Weights of a small transformer language model.
Size: 9 layers, width 224, 4 heads of 64, MLP 768 SwiGLU, vocabulary 1214, 7.29M parameters.
Architecture: RMSNorm before each block, rotary positions, no biases in attention or MLP, untied embeddings.
MLP neurons of a small language model. Each row is named by its layer, matrix (gate and up: input weights) and neuron, and shows model dimensions 128-223. Each number is 128 + 32 x the weight over its row's rms, rounded and kept within 0 to 255. A neuron's up and down rows have the sign that makes its largest values positive.
After each neuron's rows, "fires on" lists the tokens most often at its 100 highest values on Wikipedia text that the model never trained on.

L6.gate184 [143 154  84 143 120  84 162 211 156 146  98  87 119  87 136 161 168 133  87 141 135  73 138  73 149 121 158 143 101 103 134 106  46 153 114 190 105 133 156 140  87  99 173 154 148 102 107 133 110  89 110 116 100 114 181 162 103 158 127  98  88 162  82 162 118 122 155 131 125 118 107 112  57 100  89 142 144 128 119 138 122 147 120 140 133 125 156 212 119 109 193 148 161 128 135 103]
L6.up184 [172 153 118 160 125  83  98 129 131 118 171  89 139 161  97  64 117 110 172 144 117 116 130  87 136  98 119 140 183 142 151  53 112 151 133 133 132 105 142  90 116 104 143  86  88 115 160 122 138 175 129 111  92 114 127 144  95 120 114  67 100 119 137 146 112 124 183 119 122 118 165 144 156 138 177 132 134 151 114 162  77 118 168 160 151 146 146 134 187 157 141 154 153 196 177 148]
fires on: " l", "l", "r", " the", "o"

L2.gate233 [204  75 185 142  84 135  82 117  97 149 143 190  47  91 137 119 171 127 138 199 143 122  82 156 195 143 135  95 110 129 125 148 143 107  97 108 142 133  83 131 149 126 156 162 119 115 130  76 141 106 124 132 101 102  91  99 138 154 148  57 101 168 109 105 132 120 118 178 113  73 179 108 139 154 143  84 148 120 137 207 133 121  99 201 104 125 135 159  76 104 107 145 166  96  89 159]
L2.up233 [ 91 141 141  93 155 180 182 105  80 192 105 179 132 129 110 118 148  72  53  95 153 111 116 158 141 127 131 141  89 153 133  66 171 171 145 113  78 189 134 113 123 118 114  59 137 117 116 100 112 100 141  88  87 125 110 111  97 150 187 161 152  50  64 122 109 123 165  89 176 146 101 151 102  92 102 124 151 146 104 169 118 137 118 136  93 135  74  75 141 140 133  96 153 131 143 107]
fires on: "ue", "uc", "ult", "urch", "ay"

L2.gate566 [159 126 175  76 163 163 137  86 122 195 133 122 129  87 102 132 128  92 138 114 131 119 106 162 151  74  70  86 130  67 199 123 124 115  88  94 137 117 113 187 110 137 183 108 143 166 169 144 106 158 119 119  70 147 126  74 103 187 121 158 104  97 110 155 106 117 124 159 145 145 146 157 162 124 130 116 108  76 142 118 115  60 108  77  69 112 104  79  90  99 126  59 160 165  81  97]
L2.up566 [152 142 208 141 105 138 194 119  89 157 158 147 150  98 127 151 122 122 128 125 173 154 132 131  91 136  75 123 122  95 144 157  62  85  93 154 108 131 134 117 203 146  92 125 157 166 148 148 112 162 103 166 126  72 123 126 110 115  98  99 101  62 138 102 116 104 125 118 148 154 129 102 222 142 163  99 131  66 149 120 141  99 122 163  53 129 118  93  55 153 152 114  75 153  87 109]
fires on: "==", " ==", "===", " ==="

L6.gate483 [108 137 114 141 113 153 102  59 131 106 132 132 159 123 159 130 146 108 101 103 161 114  88 169 127 156 130 100 153  46  82 110 133 118 125 136  83  88 110 133 149 180  77 138 127 157 102 159  65 107 128  93 109  92  96 128 175 224 121  91 113  79 129 124 117 134  57 140 128 143 101  42  95 155 177 164  87 145 101  98 152 157 139 164 161 122 153  76 161 140 129  88 134 155 192 124]
L6.up483 [134 129  68 158  94 133 144  77 121 132 124 137 178 152 134 132 157 117 120 111 185 123 131 161 126 138 157 103 134 132 117 114  91 189 159 123 138  94 108  97 129 128 146 177 139 151  81 176 122 119 107 133  74 110 186 137 165 162 115  94 142 115 153 173 134 109 119 157 127 127 114 116 111 125 158 108  89 165 128 132 189 116  82 194 148  88 154 158 122 188 156 109 102 116 114 184]
fires on: "al", "at", "on", "per", "il", "om"

L6.gate70 [150 115 159 161 131 144  83 156 165 159  99 157 129 136 181 121 132 163 133 169 170 128 152 106 148 104 132 121 141  67 174 146 135 151 104 171 131  91 132 150 124 132 116 131 160 165  92 206  95 192 148 107 155  98 129 101 143 185 125 156 120  97 164 147  89  92 116 155 152 156 152  95 139 144 153 124 140  86  83 102  91 122 102  94 104 130 178  96 101 191 116 133 140 156  85  88]
L6.up70 [119 133 119 120 132 150  73 219 135 174 101 111 109 131 128 155 175 141 165 141  84 139 180 112 186 130 122 143 119 134 139 138 142 107  98 156 143  87 170 178 172 162 157 139 140 112  89 140 145 176 116 183 112 106 164  89 126 139 124 108 115 108 123 182 142 162 128 101 143 184  86 105 184 112 127 147 128  82  92 165 125 104  64 112 109 140 159 106 142 119  86 152 130 166 124 128]
fires on: " |", "\n", ":", "tern"

L6.gate317 [152 185 156 151 124 132 189 193 182  83 110 146 145 148 155 155  96 132 126 145 128  93 150  83  99 125 103  64  88 122 116  87  82 122 110 110 156 123 136  73 150 154 148 144 134 131 118 111 148 105 103 104  86 121 142 143 165 125 160 157 168 145 108 128 192 124 117 124  85 148 123 113  96 170  90 152 127 112 107 151 137 136  84 197  99  91 124 124 205 113 139 199 201 115 165 115]
L6.up317 [127 160 129 175 123 150  55 131 169  96 112 171  90 127 107 127 142 187 150 124 141  43 214 126  90 156 128  65 158 115 105 140  55 108  95 122 146 105 118 153 147 148 174 138 189 102 131  96  82 217 119  78 149 157 175 217 102  83 139 164  71 108 151 122 132 131 112 123 121 100 175 105  97 148 152 104 145 132 141 136 119 109 129 117 134 106 164 128 207 107 123 155 163 158 118 143]
fires on: "l", "p", " l", "el", " kn", "om"

L2.gate25 [124 134 139 120 115 130 136  88 155 154 167 106 158  75 156 135 123 146  86 156 119 134 113 141 115  79  45 168 183  50 209 160 187 148 175  61 126 154  60 129 138 157 174 134 154 159 117 120 104 125 180 156  77 144 161  77  80 134 133 147 170 136  97 140 131 149 151  72 163 111  51  64 145  87 139 155 178 144 153 163 102 105 146 108 113  93  71 110 134 110 107 151 175 104 108 112]
L2.up25 [114 102 119 183  84  55  74 120 141 195  49 130 139 158  90 178 127  95 141 102  94 102 102 108  80 122 106 172  92 133 134 116 105 139 128 155  81 133  76 148  77 143  60 145  89 115 138 145 133 152 164 141 141 126 166 171 115 168 161  89 132 131 194  90 116 101 147  73 109 159 154  98 178 117 148 105  83 106 106 125 141 146  51 188  57 166 134 115 172 114 158 175 156 112  98 141]
fires on: "ich", "ce", "et", "ic", "*"

L2.gate113 [122 165  70 113 127 126  72 134 171  85 131 151 168 145  99 100 139  98 113 104  97 169 119 158 200 121  86 102  77 109 123 152 135 173 178 160 112  86 108 137  77 157 103  95  84 150 150  96  79 135 149 107  99 119 122 192 166 153 117  53 158 195 165 102  85 144  85 101 177 124 110  96 168 122 122  54 162 103 109 131 117 117 157 172 150 159 139 163 192 122  93  73 170  33 182 127]
L2.up113 [142 170 129  90 148 100 136 167 148 145  81 137 132 138 129  93 119 200 155 112 125 123 134 152 102 112 162  70 115  72  87 108 150 145 157 114 116 131 158 151 135 128 115 142 125  99 178 175  89  88  71 146  95  61 127  99 109 112 167 130  44 123 165 172 116 132 137 110  89 152 123 171 117 110 152 127 165 116  94 134 157 105  99  60 143 195  96  86 113  87 162 118  99 122 168 112]
fires on: "a", "ach", "ra", "u", "reat"

L6.gate529 [ 99  83 189 166 137 156  86 145 109 142 154 168 128  79 164 152 202 153 118 151 144 135 186 131 151 101 118 179 151 135 138  89 136 111  93  98 152 101 157 112 148 176 127 207 115  93  93 197 130 185  99  93 145  79 142 163 153 118 147 109  57 141 163 150 193 151 138  96 124 175 100 139 109 177 163 160 134 102 150 146 132  77  75 112 141 161 217 127 158 136  74 168  89 112 102  84]
L6.up529 [126 128 102 154 136 163  89 124 156 158 133 237 107 111 133 129 157 146  94 106  96 123 229 129 124 125  87 167 163 150 133 116 174 117 104 127  99  95 158 186 149 210 130 156 151 138 153 160 120 143 178 147 144  74 124  97 148 119 111 105  92  38 117 119 120 127 128 142 138 202 142 131 152 197 161 157 151  94  75 123 132 174  92 139 116 146 181 132 151 128  94 137  88 107 147  78]
fires on: "\n", " \""

L6.gate87 [ 88 115 153 148 111 112 138 113 126 109 129 169 112  84 167 226 156  77 109 200 114 132 126 106 128  90  69 163  89 112 155 119 104  59 124 139 152 129 115 160  54 107 175 125 111 194 161 122 107 161  84 216 141  94  38 171  97 155 113 201 108  70 101 155  69 139 163 110 112 166 144 170  81 111  95  91 154 191 154  96 126 112 138 103  80 138 120 151  88 121 146  90 133 135 115 152]
L6.up87 [119 155 142 115 109 100 124  95 119  98 112 118  97 121 171 161 136 142 145 136 117 169 128 105 178 111 121 152 120  91 184 125 164 110 140 104 122  57 171 164  59  93 120  74  74 125 105 216 132 103 113 104 181 134 121  96 151 153 158  97 134 109  87 160 159 154 161 100 176 140 161 143 114 160 150  87 135 115 102 145 132  81 149 121 164 174 158 135  86 152  65 172 152  95 193 154]
fires on: " as", " As", "s", " w", " became", "so"

L2.gate179 [115 194 169 150 186 161 111  78 106 108 112 124 123 114 137 142 151  99  95 111  99 153  81 121  70 159 139  87 127 127 107  99 122 158 158 100  82  97  88 129 112  74 141 135 167  80 143 117 128 123 139 118  69  93 141 157  98 179  70 162  82  32 104 148 149  77 158 108 129 115 147  92 111  70 131 113 143 129 142 140 140 110  92 153 121  63 117 126  86 118 106  77 101 155 115 158]
L2.up179 [ 89 157 163 178 177 115 167 109  86 138 234 145 132 117 208 117 127 145 120 143 166  76  83 162  85 157 184 147 117 114 141 105 129 149 154  83  99  85 118 118 121 139 152 161 151  91 134 180 161 116 116 164 142 110 147 101 140 178  91  82 172  77 143 135 117 137 173  72  98  93 125 159 116 143 122 145 111 144  78 121 157 138 133 135 171 134 127 124 138 147 108 124  86 131  95 100]
fires on: "il", " 17", " col", "17", "om", "ev"

L2.gate602 [ 98 104 143 142 113 120 159  95  96 119 108 129 105 154 132 123  84  99  89 142 105 126 161 109 159 140 101 154 155 176 164 128 119 164 114 183  59 123 157 151 111 119 126 164  98 170 127 129 124 116 117 133 147  99  93 105  98 169  63 229  82 127 126 175  97 168 148 142 155 131 141 169  95 124 117  71  93 123 157 124 122  86 134 166 113 173 114 121 108 157 158  87  69 160  60 147]
L2.up602 [116 103 151 124  85 108 181 160 151 113  97 166 127 122  94 155 110 178  57 170 120 135 159 108 166  94 115 144 130 144  97  84 119 123 199 154 100  97 122 172  82 133  84 160 151  84 128 156  85  72 112 121 150 133 139 168 149 143  51 159 131 115 199 149 115 151 160 171 180 140 102 189 136 145 118  90 113 180 114 108 126 135 127 128 142 112 124 179  74 171 169 153 109  70 134 149]
fires on: " as", " became", "ice"

L6.gate83 [144 137 125 151 130  89 126 106 178 131 116  96 141 123 170  86 123 116 127 118 131  87 108 128  89 125 126 111 123 129 143 155 138 127 108 101 213 103 116 153 113 114 106  62 133 108 145  68 169 119 135 163 105 149 123 177 149 112 133 143 113 164 140 157 112 164  95 123 123  71 202 161 139 105 119 140 110 131 128 109 137  59 153  93 112 104 174 118 155 100 158 165 115 141 140 107]
L6.up83 [146 147 203  89 117  88 150 150 100 121 133 173 199 151 141 113  77 140 138 137 133 169 152 110 125 172  46 116 146 138 115  81 213 161 115 161 143 134 156 183  22  89 135 119  88 101 208 122 178 151 154 115 142 163 125 126 177 160 171 168 136 133  70  98 180 142 126 139 111 101 166 139  96 152 136 127 106 114 168 137 104 124 149 137  76 118 160 112 139 105 127 153 152 136 158 130]
fires on: "l", " kn", " all", "pl", "ac", "ly"

L6.gate452 [ 93 134 130 130  87 137 111 116  47 142  81  88 170 113 142 162 138 142 185 152 124 143  88 173 128 140 107  88  77 149 112 132 186 164 114 106  81 151 115 104 141 128 150 131 125 139 126 180 101  99 147 135 111 124 158 141 124 113 181 180  92  72 161 174 159  66 189  77 150 120  28  88 115 139 107 102 103 116 137  68  97 142 121 112  91 117  90 148 126 164 122 164  91 160 153 139]
L6.up452 [178  64 104  99  95 118 110  90 147 144 132 117 240 179 117 100 156 159 156 159 144 184 140 148 129 149 149 176 125 134 117  81  92 142  86 121 126 138 131 132 174 160 143 155  41 138 160 138 129 138 126  54 162 145 160  97 128 129 140 141  97 125 133 175 173 111 220  84 149 127 109  87 147 153 119 107 149 100 109 101 113 139  84 164 102  98  79 164 176 102 176  98 120 191 179 139]
fires on: " c", "ec"

L6.gate260 [ 93 145 152 155  98 106 118 189 188 153 102  96  95 151 110 136 193 199 181 145  52 121 169 137 114 110 118 156 144  85 127 120 113 113  87 168 130  87 140 139 145 207 168 177 195 118  56 141 146 114 137 136 173 119 167 123 111 146  67 138  79  80 140 154 134 139 133 166 134 183 137 119 169 146 155 132 161 102 128 122 149 116  86  86 115 144 178 128 122 129 100 115 143 164  76 142]
L6.up260 [ 81  89 135 172  66  98  41 151 121 157 126 155 118 143 167 140 207 204 140 140 145 136 175 110 132 118 114 159 114  79 170 125 137 132  79 139 138 102 150 109 130 196 124 117 124  77 107 132 151 131 138 142 145  91 157 114 144  55 105 125  89  81 187 107 105 180  55 104 155 167 126 137 135 172 179 119 158  79 134 150  96 111 102 130 170 127 152 151  90 144 125 159 131 165 110 124]
fires on: "\n"

L6.gate651 [193 123 124 137 141  70 125 146 139 189 138 124 123 118 131 193 126 165 137 128  93 176 128 147  63  82 129 181 151  99 120 113 107 134 152 122 139 135 136 139 128 127 164 208 105 134 154  84  94 182 104 128 155 122 173 178 105 189 154 130 117 128 140 123 124 138 144  86 124  75 108  93 170 184 131 169 140 174 100 153 130  79 169 133 101  66 144 149  41 152 166 101 120 121 170 149]
L6.up651 [ 97 143 127 124 206 165  73 139 117 190 137 100  95 127 124 103 100  92 200 107 110 147  94 130 104 109 106 178 129 154 152 111 122 112  72 123 115  97  75 104 148 120 179 104 133 120 168 138 167 111 118 125 128 146 110 133 109 111 150 132 189 158 162 174 114 165 101 107 166 127 192 146 131  77 142  99 100 153 110 162 142  99  95 117  56  63 147 156  67 145 133 154  80 144 151 132]
fires on: "ed", "ied", "es", "t", "ated"

L6.gate423 [111 139  92 140  97 142 128  75 162 149  88  60 144 148 139 135  78 130 121 163  82 141 176 171 108 132 158  59  99 110 101 113 122 133 111 132  91 163  84 164  87 133 149 184 157 164 127 170  90  56  75 150  59 160 107 102 135 105 149 117 120 153 154 156 107 172 195 112  99 207 101 109 113 167 142 114  90 107  93 119 107  88 111  87 111 104 138  74 111 114 162 134 141 139 195  95]
L6.up423 [159 109 109 130 155 115 180  86 160 140 139 135 174  90 109 206 109 110 119 126 135 115 144  80 103 102 152 146 195 115 120  58  99 101  86  96 117 105 151  96 142 134 141 124 144 110 114  94 123 129  98  74 119 177  51 131 138 176 134  92  97 138 154 136 155 134 141 149 172 187 114 100  87 155 173 125 180  98 185 112 127 191 148 175 120  35 110 130 148 142 132 150  71 183 133  75]
fires on: "est", "ec", "ep", " c", "h", "l"

L6.gate284 [191 120  95 148 140 118 149 116 118 105 129 137 129 154 124  90 138 144  99 146 149  60  88 119 149  69 122 109 120 113 183 128 104 114 100  74 102 164 107 134  89 100  97 132  98 124 144 119  68  99 104 161 139 129 141 122  59 118 103 108 160 100 147 170 125 168 132  89 170  97 123 196  90 116 136 155 127  61 118 132 112  71  80 111  60  89 184 161  57 198 163 156 173  86 161 121]
L6.up284 [181 146 147 120  86 158 113 121  84 172 114 173 117 114 162 170 155 119 135 160 154 139 132 106 108 169 152  84 108 125 173 131 116 173 166 115 114 146 163  53  91 112 110 113 187 149 116 112 128  52 105 143 144  96 122 131 147 110  85 109 128  53 115 112 125 134 162 142 146  80 134 106 110 183 175 168 168 106 112 134 137 163 163  95 136  86 103 127 141 157  83 146 115  92 137 128]
fires on: "w", " W", "qu", "W", " w", "v"

L2.gate369 [135 136 113 213 160 140 111 146 135 123 164 114  81  94 114 139 125 124 132 112 136 187 158  75 118 153 132 131 106 104 178 162 158  98  93 170 109 115 166 119  87 129  99 128 172 135 116  64 110  89 108 103 134 183  61  75  89 133 150 136 169 116  73 122 117 145  80 103 132 194 100 160 137  87 121 142 107 136  14 127  49 148 142 125 165 184  87 122 121  88 156  62  97 187 145 109]
L2.up369 [144 154 120 166 149 141  99 122 148 176 138 184 183 120 173 102  89 103 135 146  87  82 198 132 151 110 184 163  86  84 146 140  79 118 121 133  99 163 125 117 143 113 157  84 172 118  90 142 109 120 170 165 137 110 149 139 127  40 136  67 133 148 140 113 126 127 138 109 114 139 148 135  93 149  73 136  73 168 130  86 113  79  86 186 131  84 138  85 140  69 154 139 163 107 150 105]
fires on: " can", "ant", "ivers", " Count", " call", " Can"

L2.gate271 [165 126 164  93 119 140  54 157 122 139 143 120 100  95 152 102 103 105 146 200 132 127 131 118 153 106 155  89 141  95 116 101  98 186 125 110 148 115  68 171  60 100 120  98 101 139 113 181 112 181 187 130 142 122 105 129  64 100 108  66  76  87 147 155  91 131 148  92 156 104  97  98  83 149 150 144 117 167 150 174 154 102 113 120 104 148 220 139 122 127 156 137 131 126  81 190]
L2.up271 [119 119 141 135  83 137 171 134 110 124 135 131  87 126 172 211  79 156  83 134  66 107 140 149 113 144 156 139  99 173 160 117 135 142 119  59 117 159 123  95  91 181 139 118 119 140 151 139  59 126  67 182 102 186  98 137 139 137 173 147 118 148 135  72 152  75  81 157 124  88 171 125  98 122 185 111 118 127 147 101 114 107  97 154 168 125  86 129 147 116 110  96  83 120 129  97]
fires on: "d", "ide", "ind", "ort", "ric", "o"

L6.gate628 [152 152 147  95 112 106 144  72 146 131  98 148  81 127  64 176 106  99 131 144 136  95 130 157 132  78 126 118 142 148 103  45 128 163 138 104 156 192 117  90 125 129  94 122 109 175 152  77 161 145 125 144  92  98 156 120 164  80 167 107 119 113 115  85 122 179 167 117 152  91 183 124 128 118 180  96 154 105 151 216  82 137 119 158 101  86 124 136 114 133 116 164  92 114 157 146]
L6.up628 [129 146  81  92 161 169 141 161  92 128 122 102  79 141 167 141 174  61  96  94 139 129 128 102 132 214 142 109 122  83  89 141 175 153  85 117 144 121  69 157 104 134 117 121 110 118 112 109  98 123 102 146 110 172  99 192 110 104 129 133 155 170 147 100 119  97 120 137 136  89 108 159  96 147 172 154 113 134  85  99 155 165 153 203 163 123 172 134  96  61 169 114 173  71  82 158]
fires on: "ed", " play", "ing", "ive", "ated", "e"

L6.gate557 [127 128  97 150 195  61  98  75 130 154 168  93  73 129 139 162 166  96 148 120 104 126 125 141 125 130 176 151 113 192  85 100  83 127 137 110 125 175 146  90 140 152 111 169 133  98 107 127 148 110 143 117 136 108 157 160 136 223 198  75 170  89 178 163 120 155 165 107  98 147 117 127 154 137 165 139 193 130 136 123 139 127 132 170 150 106 127 104  89 172 139 144 135 107 143  86]
L6.up557 [149 180 124 170 106 116  92 151 122 177 114  71  31  87 135 130 163  99 148 148 147  60 140 171 132 156 105 122  75 112 162  88  98 142 115 140 180 129 141 116  77 127 132 127 129 124 154 114 129 142  93 156 183 118 157 190 157 196 145 165 148 162 148 172 180 160 148 130  97 158 142 166 144 143  92  32 159 198 125 178 164 162 115 128 112 176 136 120 136 141  52 211 116  76 147 113]
fires on: "ed", " with", "ite", " after", "ar", "t"

L6.gate270 [168  98 109  99 169 108 105 135 160 102 107 128  99  71 138 115 122 141 134  88 128 108 110 213 123 166 146 102  98  88  81 109 147 139 133 131 137 100  86 153 120 147 118 114 175  86  99 129 146 152 142 152 139 143 125 112 171 104 151 126  79 126 135 171 155 139 156 116 137 159 118 127 138  80 159 100 173  90 143 163 114  77  91 124  97 112 127 147 157 168  86  54 134  96 172 126]
L6.up270 [103 117  90 133  93  64 138 121 145 112 137 108  63  93  93 165 136 170 167 162 110 159 154 190 158 140  71  74 159 129 129 118 145  80 124 105 116 136 137  99 212 129 148 151 181  93 112  90  83 132  76 104 119 158 112 124 138 146 131 120 111  79 164 111 100 176 165 107 130 100 127 118  66 101 133  96 169 110  93 114 119 161  96 159 136 158  83 105 145  50 112 146 143 122  97 128]
fires on: "a", "gr", "u", "o", "se", "r"

L6.gate73 [ 89 134 129 112 111 106 126  83  68 146 135 151 150 124 167 100 160  89  72 139  95 129 136 169 146 149  77 167  90 165 157  81 137 151  37 101 132 106 201 129  83 161 137 127 187 103  83 153 136 154 103  87 128 126 132 133 162  86 110 135 112 118 129 129  93 133 149 121  83 120 102 144 150 134 157 131 130 126  80 138 170  92 127  87 116 124 101  92 154 149 149  81  83  76 113 150]
L6.up73 [186 177  51 104 119 143 138 145 123 143 151  95 128 157 181 112 143  94 161 149 140 121 106 145 129 129 135 140  48 162 184  67 137 135 108  82  97 124 136 112  91 152  90 100 105 109 135 161 167 156  85  95 132 151  95 170  83 136 126  95 161 100  74 148 166 119 147 147  94 105 108 122 193  89 171 120 115  98  94 165 157  98  94 125 135 207 156 141 180  83 162  88 184 154 153  36]
fires on: " of", "fter", "ed", "gan", "arly", "uring"

L2.gate424 [ 53 115 137 138 135 121 185  26 156 128 188  84 116 113 141 107 125  65 158 111 180 118 174 113 151 149 124 156 151  81 204 145 126 114  71 123 134 126 106 103 135 116  83 104 176 159 157   0 112 146 122 108 129 126 127 158 167 107 111  99  90 169 184 114  57  81 154 148 138 117 172 171 129 133 103  86  97 178 131 113 129  59 118  90  74 149 147  71  91 167 145 120 188 109 111 125]
L2.up424 [129 157 201 121  94 109 126  41 114 134 193 114 169 163 141  86 115 140 181 138 165 101 144 130 148 131 150  72 137 134 154 128 136  66 132 121 123 125 197 126 109 215 152 107 150 184 125  56  83 137 107 142 124 148 167 131  86 108 120  97 151 155 161 111 103 145 142 128 141 175 149 157 156 121  81 145  49  99  93  73 199  89  85 116 110  94 101 210 109 110 143 131 150 191  68 161]
fires on: "===", "==", "ter", "oth", "en"

L6.gate71 [167 146 156 174  98 166  80 122 117 158 117  89 117 157 156 123 134 144 122 117  56 121 145 174 166  69 143  94 121 164 108 143 119 119 157 165 121 171 184 136  97 143 197  87 188 209 144  95  63  87 105 107 155 205 151  82  76 108 165  96 106 110 136 145 113  80 155 145 130 172 121 159 132 128 137  90  84  48  93  76 108 111 147 126 123 116 102 217 156 161 144  86 111 174 179 121]
L6.up71 [204 124 139 114 149 145 146 127  98  86 133 168  23 128 187 160 169 125 186 142 189  93 145 112  98 138 123  72  99 162 147 171  82  67 151  99 111 122 184 138  52  94 132  97 140 160 122 126  90 117 184 110 101 108 110 160  98 107  89 139  81  95  65 138 116 116 150 157  74 100 114 110 120 125 127 119 119 109 191 104 101 140 155 190  64 127 104 169 137 153 125 120 123 122 104 149]
fires on: "w", "o", "qu", " He", "aj", "ing"

L6.gate230 [118 104 148 144 150 119 166 184  98 163 110 156 173 135 103  58 103 173 180 112 109  88 132 162 153 181 104 140  97 119 154  94 144 111 124 120 134  94 158 170  93 151  72  97 127 158  94 149 103 129 119 102 105 111 160  68  99 142 129  45 109  89 184 202 116 163 112 159 120 159 143  88 145 127 187  88 153 114  37 139 160 160 109 139 157 119 148 116 154  93 142 153  45 124 107 121]
L6.up230 [ 69 117 130 143 173 142 135 101 126 147 106 189 214 162  76 158 109 132 124  77  35 102 177 182  65 128 118 117 123  82 106  73 142 122 105  93 186 109 184 132 116 130 151 160 135 176 129 120 178 132 147 119 125 108 134  90 153  70 125  80 134 161 182 119 118 146  87  87  95 101  84  49 162 149 113 128 159 126 101 138 125 171  98 143 116 126 122  94 215  93 124 161 140 160  69 108]
fires on: " its", " b", " f", "'s", " a", "ge"

L2.gate365 [150  91 172 105  96 121 104 109 212 124 172  38  85 144 129 107 140 192 131 107 122 102 162 154 158 156 115 113 207 118 107  69 130 188 218  94 185 120 148 175 131 133  92 140 125 150 150 118  63 122 137 101 136 111 140 133 155 166 117 141 126 112  98 137 140 141 143  99 130 113 106 141  89 171 150 139 132 142 128 149 182 146 157 146 132 114 148 110 138 126 170 119 115 131 142  76]
L2.up365 [127 108 147 113 138 173 142 105 108 118 118  39 159 169 116 113 160  98 160 158 146 176 165 139  99 110 136 104 138 189 150 147 113 121 129 129 143  58  79 100 139 136 140 115 149 116 182 153 127 169 192 137  63 146 162 147 129 113  99 129 112 161 113 133 182  73  76 119 150 176 102 103 124 116 156 175 151 113 146 133 110  77 140 138 140  78 131 151 110 145 160 102 129 170 110 103]
fires on: " le", " comm", " lead"

L2.gate398 [116 110 111  57 112  91 138 168 102 157 136 128 170  95 107 119 117 150 138 128 133 156 113 148 179  90 115 111 125 112 127 114 123 153 105  36 148 125 149  93 125  15  94 136 145 128 146  98 129  67 160 161 159 123 163  80 150 137 121 136 143  98 101  98 143  84 148 152 141 120  81 168  85 163  75 178 114 113  90 122 203 140  78 137  80 101 100 107 122 163 136 176 172 105 135  73]
L2.up398 [109 165 104 100 112  77  95 112 154 166 147  76 113  74 180  80 102 122 138 110 190 168 135 157 122  81 166 160 115 127  78 153  84 190 169 170 151  62 197 171 137 136 150 101 126 139 134 179  88 105 181  90 112 158 188 175 113 110 187 117 124  72 142 118 145 195  82 118 144 169 103  94  65 178 180  89  93 147 112 139 130 136  91  72 165 147 102 101 112  72 166 177 125 110 156 133]
fires on: "ation", "ternational", "ish", "ic", "g", "er"

L6.gate594 [118  84 164 119 150 135 135 120 192 119 149 140 117  85 111 156 127 134 123 163  97 182 116 176 120 134 135 177 168 136 141 123 131 139 138 107  89  86 156  96 148 180 134 157 108  91 120 120  99 157 110 100 152 104 138 137 146  39  94 193 113 175  67 135 126 185  43 126 119 116 143  58 149 175 141 100 149  96 111 153  83  98  72 106 112 177 110 107 121 160 110 150  61 173 102  83]
L6.up594 [129 128 114 109 123 161 175 137 156 132 111 150  96 149 105 162 120 142 151 183 123 132 103 125 158 117 107  97 126 172  72  45 163 133 121 109 176  90 197 105 112 147  82 145 196 128  62 198 135 128 129 124 151 119 155 166 157 123  73 139 120  91 113 140 136 157  66 147  87 149 133 128 175 205 152  80 181  95 126 119 152  80  90 143 121 201 180 145 174 149 145 151 102 159 115  93]
fires on: " of", "\n", " in", "uring", " to"

L6.gate422 [110 157 105 164 101 156  52 141 142 123 121 136 127 115 110 122 101 177  98 121 166 132 148 141  99 153 116 152 117 147  68 133  78 128 119 133 144 103 162 104 111 161 136 128 171 108  42 110 131 153 152  92 181  97 145  68  80 176 122 185 133 144 115 150  85 145 115 116  84 131 104 117 134 125 109 190  85 101 138 108 148 142 119 118 155 140 106 149 130 156 147 160  99 103 181  90]
L6.up422 [128 122 135  73 128 126 157 103  72 155  95 166 103 124 138 111 126  68  48  40 124 167  91 173 137 160  94 122 150 115 127 106 203 168 168 104 124 107  99 107 114 154 162 168 155 119 115 147  79 119 132 113 162 146 156 154  90 122 208 115 191 103 157 110 168 145 106 142 158 122 181 174  95 150 104 156 130 166 170 147 168 111 118 142 134  79 115 105 183 121 191 204 173 157 129 122]
fires on: " was", "e", "ee", "ec", "ow"

L2.gate728 [177 114 130  55 109 134 149 149 114  84 141  77 115 113 136 188 136 103 128  71 163 150  89 160 132 185 104 142 109 134 160  84 149 132 145 117 126 144 155 126 155 125 139 122 164 140 129 139 135 138  78 184  82 161 114 144 121 160 141 141 176 162  95 123 178 110 179 179 119 105 144 146  88  79 134 152 128 106 106 101  99 142 111 149 139  82 187  94 135 127 142 181 130 179  81 112]
L2.up728 [115 110 147 121  84 182 167 207 140 115 126 102 125 138 128 183 122 146 155 112 138  79 152  99 151 129 124 139 184 155 194  92  89 159  86 154 157 135 102 136 198  95 115 155  79 138 103 156  79  98 156 199  89 153 138  95 147  82 143 152 121  68 121 127 146 100 126 132 145 178 110 150  98 151  71 160 124  76 186  84 180 103 163  76  83 128 169 122 104 116 128 171  93 142 139 186]
fires on: "ar", "inal", "op", "ame", "ide", "eam"